config = dict(
    n_layer=15,
    d_model=192,
    n_head=9,
    n_kv_head=9,
    head_dim=32,
    d_mlp=512,
    vocab_size=2048,
    activation='swiglu',
    norm='rmsnorm',
    norm_place='pre',
    norm_eps=1e-06,
    positions='rope',
    rope_base=7360.0,
    rope_fraction=1.0,
    qk_norm=False,
    attn_scale=0.177,
    bias='none',
    tie_embeddings=False,
    parallel_block=False,
    init='normal',
    init_std_qkv=0.0358,
    init_std_o=0.0,
    init_std_up=0.0358,
    init_std_down=0.0,
    optimizer='muon_variant',
    lr=0.00577,
    lr_mult_o=1.5,
    beta1=0.95,
    lr_head=0.00511,
    warmup_steps=200,
    schedule='wsd',
    decay_fraction=0.749,
    decay_shape='linear',
    final_lr_fraction=0.05,
    batch_tokens=16384,
    seq_len=768,
    doc_mask=True,
    train_tokens=127900000,
    steps=7807,
    dataset='wikipedia_en',
)
MLP neurons of a small language model. Each row is named by its layer, matrix (gate and up: input weights; down: output weights) and neuron, and shows model dimensions 0-191. Each number is 128 + 32 x the weight over its row's rms, rounded and kept within 0 to 255. Numbers have three digits each. A neuron's up and down rows have the sign that makes its largest values positive.
After each neuron's rows, "fires on" lists the tokens most often at its 100 highest values on Wikipedia text that the model never trained on; "fires before" lists the tokens most often just after its 100 highest values on Wikipedia text that the model never trained on.

L2.gate438:090141117112110168110178084109123147099103233156101183081119112150104079096123076135137108144063086204139143139102150105119144125163140097089096125149098122127058143133160099069131113066150096178127105175086133123081150109182160115130124150114109184092111174159176130140107114079125119089096150109097139177127167111136133100148177086161091103173073107124151131089089104159179129099118158124193108147097116147146115131116197145161137113175087140105128170088159132107126156116128145060132117138150127093218149105160100062102157133077119078195097112115112122138166092129127156132
L2.up438:100148134098117136081170123109160086094113197163092137155109127078088126133087129120132102095135070169126136166122170109097101128191165093160095130073126146086086133154162101032080166066109105112147091130092150128155131173106147154119120142086128125110118117183134098142053087097131129150141053139096108116125168073105139127136157124123117134181108112168171127066099119117131067155093185121152143147084147157147093124147120108125133102126078123107098145182184169108082154108032176101141174123158118146193118166147086116136148160094202070142178154108114112106117110143101131155
L2.down438:141118099170120145103153129108162118087090185137121127090121120128123059117126162101166093148054087172104096110085169072075172145136136151157094106144121164154119126141171094074092154091145132126121092172129147142040141153114135137129108127128089203132098110155143077151047114104161111102118137146093124088138192115158128143138180075141061198153104138161135130080071109168187108105195165083136145118146132134171135153138156191167131137137031108102097151142153150106144154080152146127095100112149121144172157116138091076062115116141149099171092188115122149100117138125122144156
fires on: "born", " In", "\n\n", "In"
fires before: " ", " the"

L2.gate383:134151199088113120071125142141090157185110084142129078130136103123152115115119148088128129071124096162144150141155141123116115178121091086136130155130147155128125151140110127109072100177168091117059178207205050145119089167102071109133154090139106115125112118174117202126144115128067117072089138168170111131108192140084109114112094132095123074091172100166146096140120155111153084111096111181090160107132148197129097158105084174177112151086152051150104108133113160119093053139116119132121092133097147124114112159171162147088123080138165154168140075132153097167113144099117171121
L2.up383:124146156062153142102069177134087167156122086101111088095127088103170115142072153147154165144134147157150118176196158128122164129137099076117135158127134096172108183164147137101088083126094104127070125204201096168061158119131121129188191104149154138129160129175073128133142192167113190052082136140137138132100157072086108080144160123110138125102156135144179101149108167163138099137106156169096114058094138141074075144123055146200126125121126059166125148107140136150103132140109119154164111125133089094140185154159098148111119115138099155137153156097140098096122164121146137124
L2.down383:172208167100146096115133122090075169161140081154152128171118124099155058166102124097100115148083097122134138175128144066151134178128094125099108155184167173124125148165080145145082140152108104102103173198138078121132053138117072120122100115177096125095093115142153218094134110181045135112120074133174134103138167130056117113118129134100071100069150127168088084121146143139168124104082088141095134142117131155116107107089114147149081154057129077159135105158086163078087121166129141153074107137145167114116095157122144142105109096125133155138128086125155138172157133119071134092
fires on: " re", " January", " December", " ab", " Ass", " February"
fires before: " ", "ac", "emb", "ove"

L3.gate314:078115132160155084136159115146150126117093179147121182115161143126166107162071081168113154092137133168124115200049201148178121144143148154084146141123108122085110140131124145101157090112085142067176130086114076169147107168170147161129132101157160098099093106156172135121100113142160140094103051122113113132154080175166195139173170126133154137144154087147102168132155086126134131148145180149176164099153123064086160151180132088081131130123118072119116123182102115077099193175130113140185139120120117147103098146156129105123159137072120139102187196098081134143134109102117072066
L3.up314:117161075084142140152152153176153083125101132133107148106142134092183128195089124107111140146146155161161135195080126152102121162154127072089152159120177129130040119111103143123139044184122133104122129158099094135139059080127103141130096149157178130124123154203165103136092132076100085137142082204143195107190119148124168142118090144082117172120116120134110174102149131144141102114116164166162162114125085074114118130126176124173129145122134152062104146140074147137170139186161088105129118095160169122113070123174123168077141062101084130122146150119131112115155123174135046090
L3.down314:218125091093096117108146124087165093115122139110138102133148116076145162121189168052201102141141097122141093162142065122087182147134096114198113130150161123142071072123102147120128110166168091145108083124140108066085077057123104158140094125128131114153092128169139112107149148130098114164130138171165155094132131136136156092094093086125121117149099122127160109093131168132144135087126150143106117124089063158170106137156113150242135127181203219099100175154146140168158114125117107131144117094168153107145150142137180152110103120116199143161091149165176145103122137169170109133
fires on: "–", "le", " Pal"
fires before: "2", "0", "21", "ase", "25"

L3.gate364:092100104104091077075096109155084141109158091072132150124146064149109124129130082133146180127202078168160121141152125126133093145122118157121107192104122105125144116142081148100124089156194093098155137161164063082118130170181106157180132144159161144138113123138075125123114136131156167060145141104156113115137090119183145086041105159136168140099183117116143087175157154100072099055137143197127121071136093131058160142174109112171159121083112087080168147095105060118105091140099146147078081125137199101072108123139123125115098137145121133129139152116114106159155141161103155099
L3.up364:082103128082100138180146160139135087136156107114106109136163141097122087095127165115139111181122191160141153187135093137090142046127125132154116205085147155097150083106065135124121109114087056125110115102108101124136148160130163115131132083164102163152095090116114131166082131158120145089124095171144144165105163125116172108103108161058086066078156150103060170083113103109122132094160124177137064140101145162091077187138155142177168106156095156115120130107124149110088132232152143097084057157091140143091068145149169137093168141154143151155122123167131150154109137099183112143
L3.down364:089089186104083102120156141156137119129136145122083143162134150165124126138098148118154113153122155183138124150140125211100151064077093136165095177138121155089110092086076122108150118122076073128119095081130117162174137178165171115123143125146143122125110130131093145146085097121155145106114121126163168121103134139115198100113144189117105099112138169117079134098151104132164154068157114191089143139101127125071075179115158150171131114121065178115125172119122096124124136188168108178103063169130094139102047188205134098059120122121168166137168081139126175110133159092211113139
fires on: "\n", " adv", "|", " medal", "ography"
fires before: "|", "\n", " –", "-", "is", "anc"

L12.gate51:125084087150064071116143116156115103117122129095121102093118109168117139178165164143102131119177170157124140169190087092155110098150156152162076176153105133113143148137104135131182138128118097127142153149124127190105124147158142148155119142137081141149109090133113069118140169071126185118153127136136119145115140091104122088173107128178081146119183185129190122142044100076138078170093084240154100127151114139177135168087114127112081145084140078148091177130114135159123102118130204103175167179118112118128124187137072135070132104099055109159123171117148127111129135117070081128
L12.up51:182162097162122116137111095188167065103131121092220114138123100141101080147119162160097097136114153145130160123111101044123092117146072177162140172110042117139094156207165130129097174121095107107153170148101122175115204176112187161114130126160128111126128103150065157189133145112165148153119117084087127132107127114097151154152160073140049128152039083106095136101123096122098139172104126156097079127156133133131153092223111149155184102110101124094124149090168146130119112151152183128108121117129157118103134161108143120112111110090114105114137176118136092141122185114094104142
L12.down51:157051101121129142156140145149125127090142103177160000118088149168145088130170133168152154135075147143129123116163105144127176116116132156137171149140118138188116114124182211143157131170122098107108107207115193167110135082130160131090105107111114073228128142167096120188166139108068139142184125107122123100130118097107135142138120128116122128104079129126113083114090109107155134100085095160083090059124127144182164125148141176170117157142103166146121152108102154101144101149091182148139113092089144107151129144116106089122100107099043168182139148111095116154091170143141183117
fires on: ",", " of", "born", " May", " until", " on"
fires before: " "

L3.gate490:140085096099152100134114111122112115110091159116145124145113049181143129134128104122139192202115122088120083149189104171119126122170154122143101138082155198165224100101118175139178169137137156133095087126107081127152129158107134118166166123145132162101173085099145130175055081085132145100132204184158126147097159127073118113077086140102123154173109098150173139151090088109159089167170109118126089105162067124081157106104105147188120107153068068127130189143131161122158187087134149120135131063106101141132136136167090127122130142153137151189124172168175119146096138108117111123
L3.up490:158075100153135144072100129100104157067132160120172082147122085142109164153155154143180173223099092126148068145193161178131087169163145131142107105133145132157138155121143158172138169104117159127146157183121098102148182069125089099147164166161137198152168078133170069147139138157153188121086184133153125151051122111081156165081106127142104133176098143155140108146113116075126124176111140126144080120123133091075152120125114120109127065123147113153146081115093114122133169073134167122149171066086089179123091137141118136155154136108118206105065100143167131155132180122127144119
L3.down490:140040187059123104116096152129182199184077145112141126089135175154112137119124061119109074176130123159176117202138189126110087126149164174143107174144126108157162067069141154091136141154107155080121149140155098168128114101132159073097130149195154053124139165170132106095093168066151124169133208143154150119118113172119129161102151113127135135131196115092137109113146091126148127119144094138109133115110131117145134155077134111122143082201145091106141093121111145137182163093142131189094144087122097178109103152124128141135136112105189072101153160154162163133089117111160113168
fires on: "\n", "\n\n"
fires before: "-", "|", "D", "===", "A", "=="

L2.gate423:117137143080070086072184167119111113146120098140082042117186106096125121130178082136161123142124164128132170145182122147135093130138141143129113167125128118133135112088217149137155098107149164077144118175105106146127097167115110134185160094091130108101065108170162137118141111154140126183112131123125153105166124099151079123099073148042149167119149150104155117129067132125150179136101091132169120176165135207101104189183098174205164090155114139123118141101143143153070104150083175142149156148085187156139119130137147086103133102133162177147154078121076115150122058140115078138
L2.up423:122077144151207144155092119140131102140128203076129037121119083106115119155180078132126120144129143072110110172155143115172112077135078131132116119191116104153121135064096105123115105088123148144116155084111104106148142103094116169122115158089173164091159095117180138148124091119095157124117121145120185149115143195097173156171146178080170076092116101084118203087113073102153080141170159127151126121137137068069106150141159083181091087136099139137188089179095108162109105085113121142176160128128103156105104139102086093171149122135095122116133220175144155152104134116136144133
L2.down423:141080136107112078116150096158156080104144108120083084137122120083166120134164134060119091092146142167160129121107161123148137069152135120112117189192112150108151155145182112199148131138128107161092137152167114112119147163105118143168139120124141083135122132153163090089125156161161153180074134129070197136085123165116084115146085145094132172155116169053087158124098103126206162161090126086133089088156127093100077161154092071151152105146141140129123103052216180179075091087152129114160189143141153159144130149105146069102142190143114115114096101165142130063150125127132096125
fires on: " ", "h"
fires before: "2", "1"

L11.gate140:058116095188139129084111056115164140183105137162112101093133107101167119119116086172124145091124091167132168143162150094165237156134188117135174127181091138117086079047090133146122051106120124114062117135060129132125126126150055175133096082160112104134090121103135171161133197126144143121171132085154153106170094109145098123145152120090145077122131129180160140126138108105094119119078141154117108128096163133129161183125130134082112078133130169099132120141109083136113100108173140155102157151193166132106154165136078148187135076144106164093123139112072075147179113126124131134
L11.up140:100168147160158097064156130150128123204147120144167081134148159121157117172140111083158142134138161184133151130125104149132125092133130128150146101118127119162117152147235144144160103106142118106145065077143140121129151137106134117078076159146135098080162143136172077142078105196074087110108098164078129157116124155121119133122099144170150143118115069162122149137140165148081120141148049128105135097148145085111090145101085054123119195122131110110125079078111144143172117111052137147072156081209177133108127079131162153142100139155145222174104178144075141121168162088122130125
L11.down140:133136115147112095210165156124108098190115154133183194086128148117128112150118143124089113143189154190133151162115116190168087117124137155106134100169178154159136150135096112123121140156177129130180131089170100062112112128130079131094159189074223142150148140156065117128158110095119182085114128157180062154129116174111132117134102134144122131131154095119122117162179186136134145125156134139132119135110113147202117158111080133139128122144096121107090118135120126134135179127075172152125186084121102106074091122131101135146120155165186170112134180172131125161187069071195160203
fires on: " ", ":", "–", "°", "′", "in"
fires before: "0", "1", "2", "31"

L3.gate389:154104151064180123108150113126111095110098050099112149140156125159089119108133184103103104146146127169187136121193162165174097145116123096168053152126121089134094099144085081148157101155169111066179187179122141082129094134138180132175097165113138164111135156145137134159116181133192142058079102124101172120134118093122137077155109125111103120097160119200137093063129154158116108152134152182126109083131130176138141108101122163187103102129110125150152095125125194166128102080119122117165202145109124155128160115135086149128124152113187129176134157072130108087123176110189086075
L3.up389:085124141147130116112177200103135128114083079083094131147097085187134140139139161125103148168156106166139155168181161129209138142113134147194112146114087118135089109174067111127186145160186113104144148147179081115094118146142167146154119160100101178089147143140170168122126131147164136021059195113145233104151087139142121129178122137075115099081106138176114091089128142123119136121106165123128122107061189161118147115155113135174146155068179149127146143152110111143108147134131145121126110119117111172104133142186072171135138174135139127130082152130164123114067158135172101097
L3.down389:094132145093109110094129184141155147139047103064087145175117147175145121124163125126096134125160136114122127161126168098160183152140145174162175153140085122109098104151082081114180120125159146109132143170144093165154100138143128175138133130160158135091127129136162133145121096123162125059071190114187185133109107141095181144183124126124138109123095254177048148142144114148143138140117153145100156105085150156106161164153108118200118179139173110118161175119090087131119145154181166173101091076108162142132096139181124149176135134125139113139092164136196176144085159079158156110
fires on: "\n", "|---|---", "1"
fires before: "-", "|"

L5.gate372:106089146152111126104134158148141114153149144158171124186152178117137201093186074095136159143154159116128173089135143094170165118099152150110143163086122187101147080150079128149076112081153094160121136097137086115105102130131149094102083133205138104147069139172105078141098106155141139138209150161089152064111137145168123117099168150193081087179158086149063134116098094093122107112118070163109110181139103156107143114174189123114097110086098146072071122117121147138161104094133182155157132187090090163099109108126145134105134138170087139150168155087101186154107087153156113160
L5.up372:084114120116136111103142216116091172122155073092095126134137122118138123122100097123155150104145083106184107039147151110134142079096167138134103121083137119107134108229097117150095085095106172142102116088204112097114126195077184123149096075102131125102134084166131126121151154131175113125127162115192192118091178152161149121134152154135135092110120141122071211121128064162116108100053116128093135083120124090068122108056112100133149176144102147130089171168103148100131099139126140124128110142080121158096113190132128073148144154143099138119100124107095102172146112177174093085
L5.down372:193122149091141111108144115183177121066135153107137056111091100095150188144111108147125110125163158166118194105147087109174138128160081165114153184161135191073099135088150171127065126094152084101110052085100126093105128101117132117080103072158119089130095200163141161120064118185142204215115105126119163107114076051151135110073100102142093127084108096087117108099112170128108075120142114192129101125150089142141145118173124186133076117150119127107100144116106137143105123092125135115160136155162098116106087120131117164165113148129109126140144130124104144083117083118179175136
fires on: "|", "\n", " |", "ph", "ell", "ann"
fires before: "\n", "|", " ", "-", "ed", "ing"